config.toml
num_hidden_layers = 8
tie_word_embeddings = true
init_std_up = 0.0197
lr_mult_up = 0.787
max_grad_norm = 2.0
warmup_steps = 459
final_lr_fraction = 0.05
batch_tokens = 16384
dataset = "wikipedia_en"
MLP neurons of a small language model. Each row is named by its layer, matrix (up: input weights; down: output weights) and neuron, and shows model dimensions 0-255. Each number is 500 + 50 x the weight over its row's rms, rounded and kept within 0 to 999. Numbers have three digits each.
After each neuron's rows, "fires after" lists the tokens most often just before its 100 highest values on Wikipedia text that the model never trained on.

L3.up179:500414549421504450577524467516474488460568551477552593490548506437462514546462445529507524514545528429451624624416498454512488547431523504483500447485538458624587436531404535422496419432435615584593579534460554485463469537443521465413557543478556489473512538544499501528540467515497466545558460399498599516504372497514515464497436460470539471444464511586510545498498489498486525464477520423423502577571527546480517500422392491583489541410562571461547516529499493446514420513508507457457502523490502445481482461561472585444512489498490484554433523532495452541486514465450458369507644476451551599448565486459476582480586526464540434525497463552529585460485483450498539521522528480487420429549516541478498492480596558527529422514545481443524444576509550570480504476515592
L3.down179:520512452565557532534454456432529481532503443545601564458564572501489464429498490507576490560621567422584490536393484548506472462472592475598476607452561555556471578498473579472466419553563476448550516483624574485572540470526424439496564432475501494477557546535446495437568536526536512469488510525445425453489460494496507435479600468451549515510453454477580509463498489427542486492448464476572565547519483521507435497491505587507569468471491503488457552483419496485455498554527452398495522431483457529480481441500447519434402514527527438463539537500422534506497493457473499584527503494489378506446506521495423506564447543457480492519464510503496432609470496488487450548484502542603399561448508502424583557597477479413458474529506521388585512519476458533379645458553468
fires after: " |", "-", "|", " (", ","

L3.up1020:443496443419496506483449512498591528459448464494474450507499596541535512435511565527454473570532412433547511474490502479559482501458508522535492552546475476561616476493468520459483537503607526486458532524493553556389508514560577412529439508495483585531429460387529514584659575451505497431511511586502518489492560369480518456517452508428461516512521433491488568519450477491537550547473483470373522566488513462450576588520493526475594489437536468476523464527420466482510505574471494488445436467520567506456526508533541701474560476500535507452446565580444506512523470473535469545562530486383495576526524568403492477468563503487532519577581580430452548557513574456476505470504458486444528476531522467476539540428513556481464540420524543587415599539567506421511414516497529
L3.down1020:429474514449495462567530544384520442460518438416493552482482493485471460570558419476490453548469422560405531573569478574461567437505518463561552450513528508514429534603522532428518540622528522546512524519480462540493459511511465577531484495469477496516499488509486504509515406410463519444474498479544534478480398455535458569498504432503449473545455471515529633457332525478557536548450507543455416497573577537461508507500483491551575497486371461581493374489515492499513473514571449460409451489457565487524518496562538439473543480587540500563460510593516500591559418422486429605517499507534454578579488532488422616411541504526532538513488549553437493544477442472484518427480517394577449488527545457512541524506482471465490436593463485541578555568566463584474470462525489
fires after: " ", " ("

L3.up195:345493485441434504514452443552548542461527477530483524513519511543447559448568519553422471476499432507429545536426437426476504397469439568619525493592484510479482539481487551473463499529489584504512530533453556547480489456498516493618479592525501540514467510522442459445471514576546526444551517466465453491518464525528426535478544492441552500437539571415477535539528520419596553541509600551475439485436511479517563481582422491561546504452508565522515364564441541435528467527483474515459451473477548577469431566575583479532509550451503481530477512483447555462588495548542517569603562505450452455429523496463408507554505541461503505507596502559402467496477507454433537431523556459537502484370570490575499456450560482440486586339553551405494500472524454563488508477570443
L3.down195:539533510507422522536485529482527511481572570440489551424462414385484452432486599503438504488531556455409513499433469479505517533534515516535478420560491466538496454512546508482514474605514485536473565556525567460517531523592460431580517537474518458515487441525566490495462478474541530419499600438478404464524471487412470567511495576492532472532483505563498496585567511452491456504445524515415471534463515453467582353556507471426429434522471547439561522529542523454504495524502471452480469460523539590381464570536550466607482470525630501485547441504471588630513461492514506398553407486455543499433467499401531470480408492574434549470507562552513459367392562468471566515520494537581534400466511523596464565529592483469551554500538529561500475504498494433506409502492477
fires after: "|", "\n", "20", "n", "==="

L3.up593:425393462460392478498475449554533523498518513564473562606553528620516596450469497506431441467485394453489534522391504437585529406528539581616483509617517529510486519490450492485499594513476491475430420458531551561500514517497604461581415561539489578473455408469434495470534549498493456435490467534471479495487528512578457483535461515468464516500489531557570446468567490514513510497439524554351565489473512546442538553583539511528479422485468572450506562550469558395526492629542487498546441497393466532537405504534567525550465576508520482472474533474534473446543558478536492523504558505508455482496484487406410525570525507447505527521585516536454527525477549444448530468522521475473487498498492496523496503605552468515447604496552539486450591523544517522588433381600455
L3.down593:504480411566512500502500535385494508570526493554509451387504585530532529557434523414581509537559487445524409485488438555481450470506506536502522478438496499470577450510463546493536532528511535523455522501484519512475508499512539554460513548476478456477538540575494452576594508533556511462510493437452476473585496467463577559530474478542481477511494484493521480561492479461495354486576435535438572554438559437588533429498569497386480426552565397521499503619543422501476572563464440494462487510385539446358541482402403623595503498472471533520578448546490471556508485428552455543536496494521479597485524543432634496482501462451456575557503506458510533423478425504505531605537495506564499455528441560515403533468597527467542462463522521558476464516355537472453530498503495
fires after: "\n", "-", "|"

L3.up439:489480422471487453487386549522472591452500524595589584571408513459500497405504476578451524557461485439385506563519516497543497548520493554574501466603605492441427446464608519482511521406560585480517452511531545542506568482504468556482510528470432481461508412558463521498556541593526413464608555541449453479469528579526467493497495517524529564511485443479483457482524501487544525473502427492448438531507498503506507591542524475487555591455508542492529530574529494446550508553446445494518455427471469519419485553572579517546521513492510492485467501461490446536543481538511504501574595505465430499572510478343410411454501573538564449597548535525362578561464547448483460462515504509453614573494399502532505577508507445544420566441496583498561505499539459515535413502484434
L3.down439:603402544521482547460501455404582469408457508602526456459488511512507468486546546520590524457468522537487522484485484503528548490505501539464488498532525469523411454541516479535495525517513499488546410632514535424509431504570464479434586430547484534500424480534502451526446449517581441512438497499511597544506508516511406412467419546549504518511531490541452493512461485503480496517475446533474508499480535417490628499519425411523458571522563545493471482563547545533385466654540607476478472505559503482398489442475533473452473442533502540485434408496483562652526578541475550411521519490540506548362498539442454453480439506541450576474479540432515470449548516537472548486508412596545512493520535509566590404494524550491431500499414508598532458507488527400527406527520396
fires after: "\n", " \"", "==", " ("

L3.up775:491431485468504574452425455478564495465488529458536523444576444435504525536535473628517514496558498556607489534506566442619540505480506527470457508482517505515444487557469494479493512469481489478580546537572459464536522632463538443521539518449502528466525478560472438476465578548556448553477428440449563541514518435435479478557497543485486557520439400526534543536496480500494501440617571391445513501630498514482513522381431545651451572448465549506527520500495560470603417516506510556515573579467446542554462469506529577399578486476510511539459391513507511529481505557486467429462564465412464489505570612528450451550525558525498494493519392475490514444448480439484548463516500543580440431456489505549597502540485483419539483506626439467516620603531549474477498489480476
L3.down775:451467459523552529467488493515507479528479465452470537548494518450473443485491460498518556441595534541498527538440501529552441562495516526610632517512518495520537486547484690533495393559448490545541487620455444452363537417525531483505557493572458561535620591443453552504484492563478495511602555516485512436501455441512500483545534407488505477520468433571558605510484505336444509570489543524537464468574556454497511462440493530458501479489409467465500405452522514474467519422569462438535464431487417519424474521482396510493486494433448509540429521513490554508542474548540557499449567535461463489435539470550493566527379518460458473410528568519501475529428467626511450552505591456497514523440545411567518511459459512433446488434453517488537482514536585521421527470468518
fires after: "\n", "|", ")", " |"

L3.up105:447446500518448519436560555545522538520440595547536473569514499582483534492583467543531519464446486479541404517515528563556521461533466543488516587518508488476437414522527477567508549485597548489482543453526476534505512534489504511544458614535601526449480402532483489533533555446445472415471494529449523584491562544573451480544481516427377509499461396549459443457488472549556547502553440623420474520400576494452533540556535477548478498468477495464604517471539561512534413563482414497492541464463543467412382462416575576557507555507551525458476493466525442440479534547602584472432505491514434494490506496387467453546497549520563584522496500498422460580478477439453463569502497578595631493486485468499442527531550470508462581441520580506529508499505436427609475405485451
L3.down105:510522541507547482483515452427448502438470454457428460474525471520446455459428533454485563467484512516501445573549498434413493503489493499388429536547443524544488420566513490428547447548469504487490472535533480465529389413473489554431554517428405516472483573493488459506485503520521486581541472469493552556567452493483482504533449639569532512520511504592495507511503442513510515516551491451509570509538527514546527543486541486457460571526584511501541538498494504499372544510485487465413396520585486485506505489487493481520549460558533514540589437437525607483549498504414526463549412541591574466579580525432481484551310517501434436431569478519544476551581542558506438588497527522478472556564578521533430494489377498542544426534430593545553498468449433533599448575351505
fires after: "\n", "==", "===", "\""

L3.up37:420551462474494539457459496453515479491503520466535523429538553608446555491516590445557463497492415516616509473511539560499478524512402530557533515532510476601531499513525567559540467501579411403391491548457493625492472495507490487424542558459583572448415436455538576523592458438454510495451453560554482517475537518504618458510630529427478550471522422559598577488595467461548542575474483483490508456565451462526532619549508462445538420474489441462495453462527512525478514595423435455497436444459562421393467490464517499460534543476532495517461512444514462556500556526587524484565465481428461473531473525529453593484572470499454487572521563447404566504420532460522515430499585417573531536496462497484524457477516550441475539550511502575449554486548459416517472442562467
L3.down37:515451493440470501430496467469516452505513539460497511522502450438495464508525491557475415432461471474467384571505512488544449548497477490556499470465512497488408501519563455432453517575565581504497444585464491449508435493422491547452576419508448396600526511471504501544476463453575475511451523470454546563471534475570449592500488446482459545493488494522496585536488500490512575526501570519501388500505522609458507556530476568548580552493507554563455461487637539522509484492532512392405474532536456516501473465465504498489528389495473491579500455557527569588484544499490456580601525478462424512498542583430467480558421507434451539510475578400506512502478452553482517407506505498581414494372540483535561491488529565484540550590554547500480658614459403553410410557472415
fires after: " 19", " ", " 18"

L3.up938:457540508472439469487453479406628581534501453610558473536432522584535560461503518529534455509453441453486502484501559478531492478450505575535464460575479472531574525508534467521514516463575452434435510429503586621394543538579557437528443543587522577530417438453442404511489539506530492457501450451435536482517590493415521486442467533527455608523551498584534420545534480512518474478576538552467605526453481487495532533604472559513494481461523409426508542616436491419562479613527471517492449551434543394456445454525567636526528554497463509451528483542566504521458467551544441506480504501433491571561557542415404496465528517514489561511524548577444499496430569450466522534491514437541529414411459491470475493468549488423510510488520505469463506508512471439558513495620458
L3.down938:500500479495578465442460588437434511517438486495518518446581481567537484543502528429572520478518443474473510586541426570518565454467479550483446497419457482547576538475533572519612538455565456533475596490570498579469442502536520466416471563427492535516443535617455469482570531512469499455475598559510465515542452485531451513514507446483525543461528484593582469520516494517507461558474408558478543425487458448561496517508535578490453386527461364497487567499509463413548504452510428560465491458435591420550471500532416514501553479529465512431431484429458529572621472464528439544469469495541484553477464500442569533528582518435459612465467535563419496455529513417415492521501572428542473453593371420567459520535611471535491485542526482411524464566462514533510484589520498
fires after: " ", " No", "|", " 1", "\n", " |"

L3.up698:417532440564490465447509493540465514407510507601500533527496475461487514359466526647461487430445473592431540507477518457546495526500536534571530521569456499461469468506535462415505470501641579393382498448509567587461578541385508575521540518417490449428493496495544466485548469466515468479570477516388504518543463504478493495468522496439506510461483439435484425494595482550613510517544594447478437488485564593472503557501542566555554526441484533565550487562479505423546535530532507508468514526469525512518502437633568600543492482436481493463501413498492560561408536516514556595546533472452363433557611557469492464476452525515464472502548500513429566542485459459366508512500538501508563490503502459552599491455537456509487554467528503523503576466541506541517470428500489
L3.down698:479526503542486484475550464496537485489573515553526600513448543442492382405535518475603429527551568523571522418477522447526525558532438555525529516499483480533568547505459463424485443494528487468501436555471529437492498547624424542453517437525525587556474426515510469531543454466551432507466498469430464487526561494456550380476468473536484536481527483558452480472512510394468401541482381471499414514421469462526552483499520493480453495533489578430410572556444616542489588497538532482540508479524455511520424497494505562508394552547364507510506502519430504481481615521417517441442495466577570574447520507512530582500413469572444578397532605495611443477470464557472456442524456471597560425534551517561605438462428471421448516519449503537470534497544491527512478523468464
fires after: " (", " Party", "\n"

L3.up43:559453488437476474473538491605460484500544486512391598494512503454458580481536493613443532499434539551499549513460483516540466534505537598532526584538474512483428468497521503515501531458462474517562457448498565506515426556455450582483586569423494416440518580511493578517434469616531456583412448496530469552478510446552468411431463507490510449507527487501463472489429501585456530589490462427602417508468501577448508575547424524577510484474522614519496502489477517546545408491463570574470497515459534548531601507503599537480390535459522517581481543483462496482529559465499473462520452546520509469480553494529530509518477526472531421498604427443407438506499518441492569500500486568503490472556460625404493500514451531542502491442573394554673550585512515558474397503445493
L3.down43:432601406524506632494517568428502420494461423488425443529549479456443522478441511452524582452491540491380475480513480547598582477509472445440507471469527533496553570502504479549488429501518538458519567511556594521416471561464600510570419495520454380434486613509434468446482471461378569545523470480468520429511486531475469456507488420451509507465525533439592485566461451539596442572455584506523532491480482540484508437474538407446507473495477534498449432513544488573558568509542542492525490461494507512511550389562490481496423582473483505452442506463465478480455512472539408545494441535394439438551526477532481605603509516492484518464469534447555501503475607418487522537520565493593526556509456444510554590451459552445545481498553465407545548564594534556554534466542471
fires after: "\n", "|", " (", "ation"

L3.up909:502491453469489488491510437477508471411451470522581533553459522541486443586443491628516440542532403501488525571431504447451523471523462577462486435616494500528444523470394428457495578457527518588574502527536569498564416511492519512505484422478500550486514457456515516467436527526457342486444457555469596507488473495475430460482484540524479522473531434470492344471430526549470505497631440500426467495483490469494503499569442509561511479479462581478465522532493597518567499646565546542539456505438521530495540526495581528535549524540444474435505450517474607545539531532480480491498664517539501517520651473525492481517467545494552484470640512494531515562486472463518514552505453596557526535559502447557590476531518477436505501560454499591499512443496505583539364491439481
L3.down909:501495480556439533485498496382523553558543636466413427496431497471503513550504548536525475460516542525540522399440543535539478440438565503493590428527472560533488457381457507522488489557438418565396440485526511463410493463588515447416526548454554469453464429515452549461513483424500587549448502512551503513500576411488517489441471531477471480557513472465460488467647438397580430488505449515386596467439560494436531621471548474451462500567470423497495468593572423445564482547419481467529523534513463565532495493479536533564520507438488513549520456540415511464479511443510534532489395467577552487536410516513541538522513607496559494502559530509499597434481528658596522551537475475495528539497481507544500476519486487527517468496427510443503590417479471467481526574512527
fires after: " ", "-", "|"

L3.up518:480512420558563532519521527475430562471451548548535471514449474444459497456496577514424539468465440513419504452513498510541376598522541477590555535596582433456444418471513537453441365522520643446518581508569525526439568490456553512437555478520495516469524495528482436441555500505612459454554489535479436506465460478487450512546495494477628569509457533522519523483550464441619525450441557500431459527476530447596597521549511484413605499424456456534588519519546569468495460577490473474402504449493515535384454484486620524510563482534549491451560436462502479542497534558532534498511583491469426544457513537404499479525501524502476463523556579499437567538507601467528460474501470498521584513480495609544511424490437472450499486402501498469571469536518491489530420420557551
L3.down518:497422519529552469474543433481431468495425466528499470501524503552407439542563500481591473517497425506449517555463465448457471472493441502535461545580527469417438583486513361488476469490511563441597463558546567455559457504513548502468552412556494605486438522454453471460494433611528501460510401534485564528479473471473428546529475465558547571548567430467508455467503505612425567647502533453546465530495516491534554486555435443501510526492512550518495553508533461545485500553554487472461574489500462484468500463549479442465409474579512502453452460478468494531449552579450570478503594512636451526408464415548506489451509515378440507459596498425554434581553596520529441461511490557522611454572539413445525477529494553481406536509381513541576522564484509492507428513483498
fires after: " (", "-", "\n", "/", "'"

L3.up113:445422441585427494492463502511504443420520558518480594507469510577533604491494489562429433595568450539579458496445531483496597376549529539521492496572515529469486550515480432549411543570560537461430500443477517496453527559526569528603511522506507512504453386488413538467514521504521403480505503475444541513524527534530502508491490548439506555459456500389504463500545491457545484525591555529452499491575506400513517522587462486549554488530431492517554485599446547520528531585504487518492550565422410454511500534521478525520407515481453501483425518463444455514474582429503488424524669498503526423485423515458463462493528550430556574490516457432522546428500521442398534532494518504505546514564504512559429570489532415469489657559628554453480520420579506497582471492473459
L3.down113:448409529529519522476593479430467468560538488457556565448339499413561553535534544490483460574576434438465475428459471423499408509507554525516543473444569541532501477430479482502419471527519531595500534490482457519526520426514491604458448532475494478431491541538408479498526481501449496556459458522436427539479534583431472530510547490540511415482513423436572451491493488450469380472586515484498517503463457530552454528507489421481506541530476462473447474516489540525509547564514522507502481531369517553518530506360517553635502507499411507592540513562521468512490627437511520528490412517633522574493455470455654460455469483589475518529526520565496541516512474575551502567509438547507468486475581500487473501459484553464510386519442552624498539501467437512516637516521491
fires after: "\n", "==="

L3.up121:459411430508503413457378554468529526516529564539449486521367564517554526372434473483419489638568480386476525536498538497587429542518485491578480474487548519543499474442605549452497467452530545511469543507485541543444498522505546495517521531500511533520451470467527469521595525474483421439613566523485519542452559520490497458447523513478602515564469473593569545496513477500528503471511433452376459558493492419524544590495492499533505468485536481486526467450523454441554514525470410483473426389483480455494506531450544557427490538541543496502443580552569432487525556440532469578523483500412503548573517593404495444516564518432494481630474579520440551573397523459540447473505481522500571548583440497483434527474494558477428610462540512469537485579501447572465404475504529
L3.down121:438469519500468495510514417476590384529518461584571492533551446505480474560526514554558476490447513537441496626508491543486469473487536588548563545570534461537395481534426498534471494589537495458563486554545466459523575552556418467486466480611517489532530551497432440465443488440493438506515477455537576529481459441519448563532496534573442461413500447542454516443413510552483528506469483539479461511611458488502543488520417571599533561455479478461480393546545567525542412686597512533428508548473505546497464470549543517506460459547526499431463360508466528634514539526504449493472636518549430487400547512477475487465447503525449440525490494529457490442517523497430579487472467515546445461484492495533525444529513550476480599489512462573485495562517513483536381392500403
fires after: " \"", " (", " ", "\n"

L3.up423:448463531497508530537501510518495536601555482500492458468562537515430560517548616536580491363478458648511572454512492551397518533507512466569520582423570505552529480465508524531477453478550465461433479562460523542473536453489506462504471475517527600429477458513485539458577415547519539478556568516536506495513500454500550473501613450514499579493508411548528560523441498492476519471508519560560509541503395356494426457475554493496499490447547481450468466530616464528498578586470358441515480438504589463429437429435580616511561447503484504414512471478518427513489511497582478448426506482462401403462432555560506458417483485562405538461504493447471519415519427455599565512493485408553525521470584546530530492458513513505418533450515505543429500509508480465525487521541591
L3.down423:452522466530463575503451550507497491470565554505408564530498536415467508484454515453518482465509532435569372474456429479566488428481432552480468460503522456494538595461486452500464566554467492475518466482518501406488496490518565515493522507530463475606426488377545499582388482457467534610493501464575421446502542470514541554517513513464547460440546512468552449491573455603559458510537494498488565528508488584492482480536458474540523578536395492485549593501410514538555427555449544496537528462473496523496469479519489487541478463489625512428498505547607529529491457432481443510544459491540497508501454459461520568558526477413613502554392493479400459508541648491490485456543522570461363437481403541470531402539478509476583492518569609426631490498579506552502458460420501
fires after: " 19", " 18", " November", " 17", "–19", ","

L3.up690:463406563501496477522574496527510468479502511543529513520571491469500466552467553494492493436513571687505553504457506491658549565482569577561441513490434520539445459540519450533419443521433478411570483511484506567555530620451518495485526522518543478487546492553477506476500524533504465609487501462481639468482526439515437483477488526493477571528507375504508557549520497495526507488537519481438382539513525558559519541553462520594468432446549548479500475505484603447511495513475481533492483447452455481528406507473569585435516518532511501500485411491588450506548542505522514439432636477487447490420501539416540454606508510499534477380567423518543491430449463435466562515516549450562490448483555432495614521455474480388499512464517428422474578587532441536465486503633497
L3.down690:476521599482552494455411638378551483524499511374483480503529495554478410527500524490470573560509499504548409534436451511567546514495516502479542522552542556513509477523515543455499502495536545520426571581459375398456492469514519483481486550540525531515547439502484552520470441467462546525630448466512523530448451392476460472574498388472508475565518475492458555546396519523469629525557377460498508510516644452473484472410452555470513518476448504429487532470521516431473465440451452526532477455464536457474517545541446527442470405437441525483424598482508504593529551479464546555433476542484483443478475549559445573577478534459640589505492547385468493598487545559496464524507469578528483560428501485516487566479498536526514424445509502556495505475438533483447602494436505
fires after: " |", "|"

L3.up252:425423403470496492564560537500440596494479532567530487524529449416407599424497554529424527532469485464463509489528515521518379549545479466537534521556611527469353417510563504517474504465548587410465542511536543560499528528439530533468572490521546451431497464554498535493571518513567499495585547493492435476422524534545483493561567512526541586528453466501452541512592472416596499476487489452482458566463583469540566516450552478477550511452498484520535499510519470441527522518410342440502532410577468461457426532487628503538548474551608493478515484384476454503530469509472525470567536478455418527526437593469484427497582543497527554588488524434429531537489525467553458485500506518512545554493518586547590516515491486457462540377559515453572566546522536491517468384472472
L3.down252:484335521570507516468494416496482491414526516535526487481472434559585428554476577460618438455535481518420467585472460495471492451516467539456508493555436431532421487513523455466527519472480549439540438602568446482498490465544487483398485454473463616475483437467488516482389419578594530554452431507520518517472467485550438506521392498522559531499578516505530461422532522611449524582502484554475472458498549540552591505585434429492439556539505502487486482542494555547434487609487584510507477457479484439442590431515479375464428487547551511451481407459484549575513538556475557463505527541595533531396484429433503489491453541513461500470511469474478523460486595528481467463497457568536577485566534466458539516511556549524513538517367527558464509585548549537547404460543446
fires after: "\n", " \"", " (", "===", "\""

L3.up159:527441458506453437475432484554479491414535490602487552599456528500493492462449422611496474562597411493495495547492546420476508505505533553478477435650465509588510585492488455444517591459439478470481534432507571480476456541556569538576533482470482513480470503524436510453451572482483377487446457557458514576529480551442477497477439533486480496424455489479490374435423492575449509478553437469434516453560473465425463578543438518467479512563470518514518500516504509541534497595546567548575417528431458486589493467532552473545519543485457525362520472540467595473616539528427415409482576492518577473460493509450490608487468469512536454438627526542527580542450574458508562533512479481538538482542476522542536498556511508479579555528472499586500545506593575541517402500448489
L3.down159:459573516549484569486431505451486556516500575515382527498562517498483542471451565534476526506497493503588372394456516546570499492469553520503549382416538430489569477412534398521468494489451521517490503426461532423468441567517535458403478514422567438510564481464440548535527468434464511487504577479530530528486535473469422477445493513446556513523506546444538557364604480400590527470591420488445501545493503492478591522482555493528435489471475491537510497560511534455529492515448504504485522476538458482459529611541431542481568473477528539572501475517433511500518483452587459550557480455504567483445431551448625529584446604518513467472593415487467529423548464296550557504578448569439520549527489555476544526487546474486541429495549480554476519475484496502427538568558501
fires after: " a", " ", " an", " the", "-", " ("

L3.up474:441545427571418430492433414522516524474497531521504427478491633535537585558487487622508507487499516458479487532451421667549491473516469524548485581434540539496529466497549496536484522455587523483516551504489486500568441520483546469597544573366612458490420402586376573560489540439475512504455541486493535516518525499573414545544507504472530486551470568462494532549469490504509536478483456592433524551432563459500415557479421475469499441493494465491594434524542471488593397519532498541514555451538495502417516507512494619510463462482547499501530560520452520457500461467507519509533608465466463464464518460482434565574588517476532428497537463431442485575458512421474524471516503572459427520563438533457540480441598581544467519546596470455449511521465544549620493486565456
L3.down474:509478494464558543482448487455484452570400464424571443489374458473501507503465469470478528502510488575480440456521569515517491497533536506483536468550586561573413440561555432525459549582618456456503514490521504503491482478556479591422489497492400582525573483475596530541474542490501494483560466504444458484456444496469487466498532500576586506590628424457384548458530541522497618453491436460470576466518508484604502529473458492484497588446507520464446516556517502559538517557467519462414464529563495560426539462487478395513560516584491425532482465485538474483481493490480467462535430586448498371478565600451524419545469432567407572559480514517504466587511510584461453549444459480546533513561589501463455480524370547452604457529495574527438492530565435472565468474507448
fires after: "\n", ".", "|", "==="

L3.up88:601446494556468567481485496536548506461511503573431586578601518561486590482587446582449505440513505500479533468481524532570503502510538552577457678481523523474408452471413449446431513495461603510514486563536454563531490522456470530523465590528483484462410432455478560440489553469479398545446547502475500480455570551596432465576529547431488509427497458600448458507450479490470519474543450545499485475457601479499473605452469424637513495523545555460519536500518579452510473520545446460511519433494424492496508552484538625477569449584479505579525493492458597511596540462526488465407626484526460436482540470430418386559532522481507520488542425482469505559530409450562543476499518573466525505594437490539531470529502517551476516539528474524546500484567512516443468522457476
L3.down88:440505490543599508511310485463521489470554483495484519508468461599474457597423496517557550572504511515518456597544423548460529473461435530374523459481466512592515485482484495488537435521512431417536487479432488479458536512568491548491521506483461489506409511432499539545425496476450480521478446527500547480568541509439404517454469523511528481496598418519508484388397491498491557580515466498549555472460509433556569528495477547539507585509465500460468489573467393477530464437488529561485443481531426379498486508558459379423520473514475537586527511550398529569464602553394462532534497521575514482484309511418479509530492526500508517574513524477503519496528523518522499554507627551473463588531495580432550541550463558520582514510481497518485527524439560559441573543445434
fires after: "\n", "===", "==", "S"

L3.up830:459524467544437514490454610605560531432433559591575507531451555505446618406523470641446421494539509504604497491547557524473514479539503519535460499562562554436502407466598387569510577472508488528458554463590445488499541519451542521606485566507612550475474383537454524585488543498485430427515570451409541428474471534512507604527483545493487545487502497450546435373448473541544546461566477531475457548484501481458484583551492557599510497503484500463498507536510552452513480498522425489494537515461483525495411491499496504522507578445513489446502555494455419504463505569509519441503517466533398533498435518448396445413488511530573595517511450511397504578526480453519496563499522520486559503437477491525504503544489411531476541446600551501535511489617426450570527512495431
L3.down830:513468476496584451423593441339437498502491559489470432485470410470498477635417520494589597406454520548491466538507501432522481489429496532412559450489422447530461450527471460534482475526542509450507428556480584459517502569546526448431524396566461555587478523420537495488450433521543527551494415582490534460538576463500451476509525498479578567397528471498477515512533520486524559525502566513499521455423551501497579485519473449407498625515504471554516545539568576520487511562558479504426445442474431468445474422471506413561434385528525517517451445516520534521460457482478506467463516524574551477491510507436557449563445503525525509463525526518681508508544553558525481482503504531522560505570552447607552511477473484583432503471385496471515401544477523538530407442502536
fires after: "\n", "==", "===", "A", "R"

L3.up0:541413479498519425519504421479464482489483470678579443581572469564541393478497509602607480533473435519570505526416506458538517495502493635565567488581470424476510525483470487555491512460569519472535477412505525517410460514526453500437599482463430490504498577457511522546556491478436436596514437451416580591503426476506502458461512415514542493558543400458484446460383439529456473565555419419493518470492464544521477449527480550504521486508502509464523521580495428464526521626503511394516517554492530491564558484491547562519542580487432534454394489555488535518451507515534498511463591498464504498441591504481560460488443523518558494521510532552515586513467511435520639467513526459539530475549461506516561535600534418561566551434546438489516502548583495523484432510437479
L3.down0:533510582460422604535569495492441556475448536566461481485513476452460579516498512505444615436481578521513451467563445426598549488497515509460502517469516536476486472471567515487558577439519571601367510547495497464497507632488453429533472575517475522479475533589423510475459542466561615510485472512490526483469535517419551518537495484472495524485449451528503565532543517483512402514578429541466491522417561462489533468569490523479515566501536401428464533543530477520483449422437442417533512575383491568435549623513407626532588426432542494555408472510538463546460419580532472509440414508463493563490479524510541460471573475520583526568425494574499436506595402394449460508482439543502529430514474512472531561522555453455478467526528496450525517435489503470530579533507461
fires after: " ", " a", " was"

L3.up208:462447430434505497474465393442457520407508591545488515530483485504555519460520518505402523520518515466499504538563492441519544476534528441540464424566522482530486514623594455551487531443588531492493432539498546502458550528507555612472543500536527566460529391482526614554542510489527473530520459538519447500503593539513588491517490542467517507524566539426549572529507469512454498541370502448475497410525482510401559499494473488469539518513421544482506478559482475475543501529504491372425520413619431447408538511514523499463508496551561489565466560407584371435531594453449461496499558523442579475579422559491403424425524483462639492596517592409466548502477569469522502428508431493468551486548555474553571506481574505505497529505515566555478548512506426486496418447519529
L3.down208:538481544566454557582438497529536464490475497532572484379580551548506578571615473593603493483507514482500469568379467500504423599517504536500551526420448548448422424418400515454485463541507562443507481506499512525557560534516453467590494482510460438481509514567470489463494490515504453481478534480465497510513441533432459522523498547482484375509434432494525493484477518528523522448579483492458562509584451460499537493533492467541432410620524479421473566554491504548400450535612460499657484465464615504519467458468433491523526545482428508416494416529473560568468507556561554457540490450545445428453469390501609485514453529544422412441483557518452520471476478552529511542526594505586453457493497473466553511459496518466463556594510471516439585457531547506481517461496380
fires after: " \"", "-", "_{", " ", " ("

L3.up272:479503454464529469454421516493424570501520493466568467594448482535500586557506559491479498517417430534487505493551476454497455458517518496499457460527608472601468506483532461433487536518555538464398469474479456514518573509487480499442457456519467569457447409530463631448560524434552439476449440562563462538443555499451568430536580549511527474458391432423563566525460493581587490462573450477446552509572483376472540540599454403473508539439525519446490487488484519582465552626452468513523467437473536535530487515469580494529580571489460498471495519497565438497579579484538492478585492517502554421482514573523495499494539515596578461552557571430412585444463563447513553491502479587474590549504506493493525475458501462570546550490454480576492547437576507399560416402445494
L3.down272:598445558466487540508537530526465431521575538531458459394554481455531457357525586487480554505465496540488477474444465490523492468472511534438494574470495468498517538548554434502460485554478548487467422458460493464467431508475556509501591546556462431508501535589491514507483509481552487546487451488585553500429540458478552565475518396466408442467452525449482502585491516579427520507440518587443451498508591483487520499469538468531500578487529527525558433524501480432449559565492469489628476430544491565477627585454608501516497522481534499446486435542570499589481530468559520437520411534469540512373553564542520537582427481477390545446476496491453562544488347471521573503505446471617434448486587542465577491450446534413460496445569465504484554525587480446405509426453476
fires after: " ", " |", " W", "s", " be"